Weights of a small GPT-style language model, trained from scratch on English Wikipedia: MLP 1280 squared ReLU.
MLP neurons of a small language model. Each row is named by its layer, matrix (up: input weights) and neuron, and shows model dimensions 0-191. Each number is 128 + 32 x the weight over its row's rms, rounded and kept within 0 to 255. Numbers have three digits each.
After each neuron's rows, "fires in" lists the words (lower case) most often at its 100 highest values on Wikipedia text that the model never trained on. A number after a token or word is its count.

L7.up855:087148057129139137173160131145156170195132171108153173068081119123092103147154149118174138143137137130128115132145127183136112136133125120119155041074170126087126141169129138145119098129139104103111146075115113147124213127132144126096201085102172157136085139110095108143149131108097131145093140093116111133209130190190140135205126130095147103112084090114096107087052131151120103122098160108142135144130128119168106187147073181129115124140146124113167085118126159116107073110137180158118146140143134103124186117151120148125047135142130165102176109164138130149179128094140138082
fires in: "an" 99

L9.up118:131165086170105079148176101101122126171074121086132116089064101124090047109114089120160105156118145148125145130145143106116144109084107146060146106116115114165081096167124087164132185101169161059146117082159143141111131158156171107079156143119179166093075139106120072158131081163030170158112165123119131137201160147108160121131067139108127125102156071106067086154099108069083107137114099172162160144175154193169114126076109181163085149150116120087160092108146099100134130122086116179179174099119157123111157130103116185156114084109110124096146151132086142154157120091108159100
fires in: "an" 90

L3.up876:157155134113181141141129120148157085138067128157129105096136116223159147145146129055090113145163120147084163109133113070127128137120153071133124059111144192112108119182117145062110142091206113126089119123133168193154153177094083185128140080112176126072088189141096098100082136131136113165191204122156076133143082146160146169156092119102106151118101158077139097112078127133064125126076184139144114118072137142162109203085148142117099089116103137157143167108159160143119125138047153101137147109137195128165145116131130121127163069121154076109177130193142183137153093174159112139
fires in: "made" 15, "gave" 12, "give" 7, "tells" 7, "given" 6, "granted" 5

L4.up48:174154105122147118130169175125203099157112155123146083142113116153082109151111193120180130154115085050137157132108133046105175102059111139113145155105157073125150122080133145106112145061149148116110086178147245170107173161144090144058083098114145162113128120077140107115108181106108148132111149098102077128109154185152090114126152159170136131117142101187143086131150136160084157126110135150070116194105147188108149191073136080155063115147103102125136098135096155085081142081170141084153097142125134065106187101148125099086107103145142111211178160111087151133181120164078107146
fires in: "the" 44, "of" 11, "is" 7, "in" 7, "were" 6, "are" 6

L7.up522:138174105129136123107152164151108063159069134190128190090131097141125112150188158068115091158174116081079132106165137110133105095159127154175111132092101161114151116128129119134089128176113087095154099136158138173127166143131130108073078099128145150082112125086167103142080073116099164130134120148108108112101206065144108137142144120071150108066102172071092129122099133169135139125129112137107114154097135125172127154116171119129142164205130116119110066162114083116097118124141087137179100148151104120145133093059105102128121113148135108108168149122116160070182138105167107143
fires in: "the" 54, "of" 8, "described" 5, "gave" 5

L3.up545:127115094077171107100160158127162080119158168168144147103081127087120096154107116152086155168177115141093151164142189114139168142152116134173169136097103128114139099070157084129136123177148117050096044151134110118136134196125165122131130167099105131119127097170106132103099140120136186075135119107117187134149102132190144106071157120101173141195099090162140123157099108119130155096171142118085105097117125077128115145042139180159115129128174152109123127153116137110092110168105164203112167169158078103147157114165165165101095143123166061113136082106178158113077093129182161142
fires in: "to" 51, "t" 7, "that" 6, "not" 5, "of" 5, "what" 4

L9.up875:104144110122132120072146151083171073145104121131099100086130119156095172125131127103112092098121141085167126129144112066119123115137139185141103158074131174069070140085191147160188144159118087131158105144121115138127170085157174155120171134148140159104094159109119130183135139175163170101162111129119121159110127098128090131110107101120163169117134107135160084154109138131063120105107103106139068133088117135161139156130184152152078098153153111093129083127122193106110126154050151172151191135146120148161121108121114172099102117143083100091183089159156212150135117075200150157
fires in: "it" 46, "to" 27, "would" 6, "that" 6, "might" 4

L10.up15:105224125142139113088093132100176045098116140150087114067098123117129154122143170092100126094177148137117092084185095129164148172112141134113139116113167093088140176198162126136133085130098035166129107134183171093144124160124182149126107181141125139113122096128121122128162079129069129099129136105084117141142146135154106188181136116137184129172112136141117130127099123175111124099113156162143125155163118158142099124124164099157095114133142123138052092102159169179096076113118190122120134182167138161131137107138119111116142081138104127138054076113118163170085020149170133136
fires in: "would" 25, "to" 22, "will" 12, "can" 5

L9.up1072:132115157131110083131092148135137138111097123134147128116193120134099142100166134084165135116149089116110154172110142112072078122146084125126236086078175123138146121102165147190079152154152145172159095132129139158149170141150139135078179104170104135147110203093119110167077111165172199136139104093095107212151123152118130147109134088136124134143119181081108117066095179081092125125116131163048149151135092183143117145120205074130163159125114129095084011141110094135110109185110116126122124142171151130089078143157116131134042081126123140178122132101191129117159141124200122100
fires in: "the" 31, "as" 7, "46" 5, "its" 4, "4" 4

L9.up324:127142080066184159114153067143146054115087129112114158113122083182179127134098163094067135095137112053161175189119133172172121121162149158171107115111164149105111124124195146104166121123166086088132074121138125153159137164153169103089102130180102110146125190137134138195086105127123077129158110089148130113102125103103153127164109167114115167112149160139160132145080123195107091128141143191123157115119161116172113190144197085133094127159146136166086096167112070099082135154130102193175133138135172118116132121058128106125127135120123142120118108066120202150172133135188131082
fires in: "which" 22, "that" 10, "also" 6, "they" 6, "it" 6

L3.up292:155117160154111149126110115099080101131120099064056162106084131137107105122118172114095122201132133089147142093052132109099178112058155106103149143095131128167120124103174113178161167156096117084092118136123179169095200172135177070120118139123151101118126082136185088125138163202100099088096133155156142095177179140145144065170113143117070100140104097144084119162161152080112131127130082166118095164059103093101114163091134072045136174168197131139151111135136137138119128116180098183189155136118095152148199152181107141079133097130081141207113104111058135145122160136074124154
fires in: "some" 35, "a" 10, "the" 9, "to" 5, "other" 5, "any" 5

L10.up342:192203135154158100114152074112108138159106151079125129106099128139101089131153101094149138195166157168200172145161079153155139109062203095085144069130175143139103108146138169154197156116160091116153119126106107142153150118126159144089083080134141173101072185071106075178161121119120155156065150124133122159137165153168178191173133182112117118158099174115186091162126161119071110094146121114112125178070111185105116189096134122133160121136150110089125117120115118082138172116043167173081137097119107108191149088119154126152137082154092156100174143186144129138130150147106107108
fires in: "an" 60, "located" 6, "based" 5

L7.up988:132175083099082158169106124100132090149125120157090169086151134158090123160136204130143123195133088103082182158094101104104089118106144151165177119083138174180148121104110163156072156122090102107110073161086145140166187096121122107149109127172116171133089146110131104200108091094108159095078162056129151110133186130181047113147087121107076161176074185123164115138067166186059133142142112216087107127098171155125118158124080106147103134129156147099186098139085114145119135103155090135136083091130148123148187060179139127098089087134113084154134129134130123124137153083115142113
fires in: "the" 69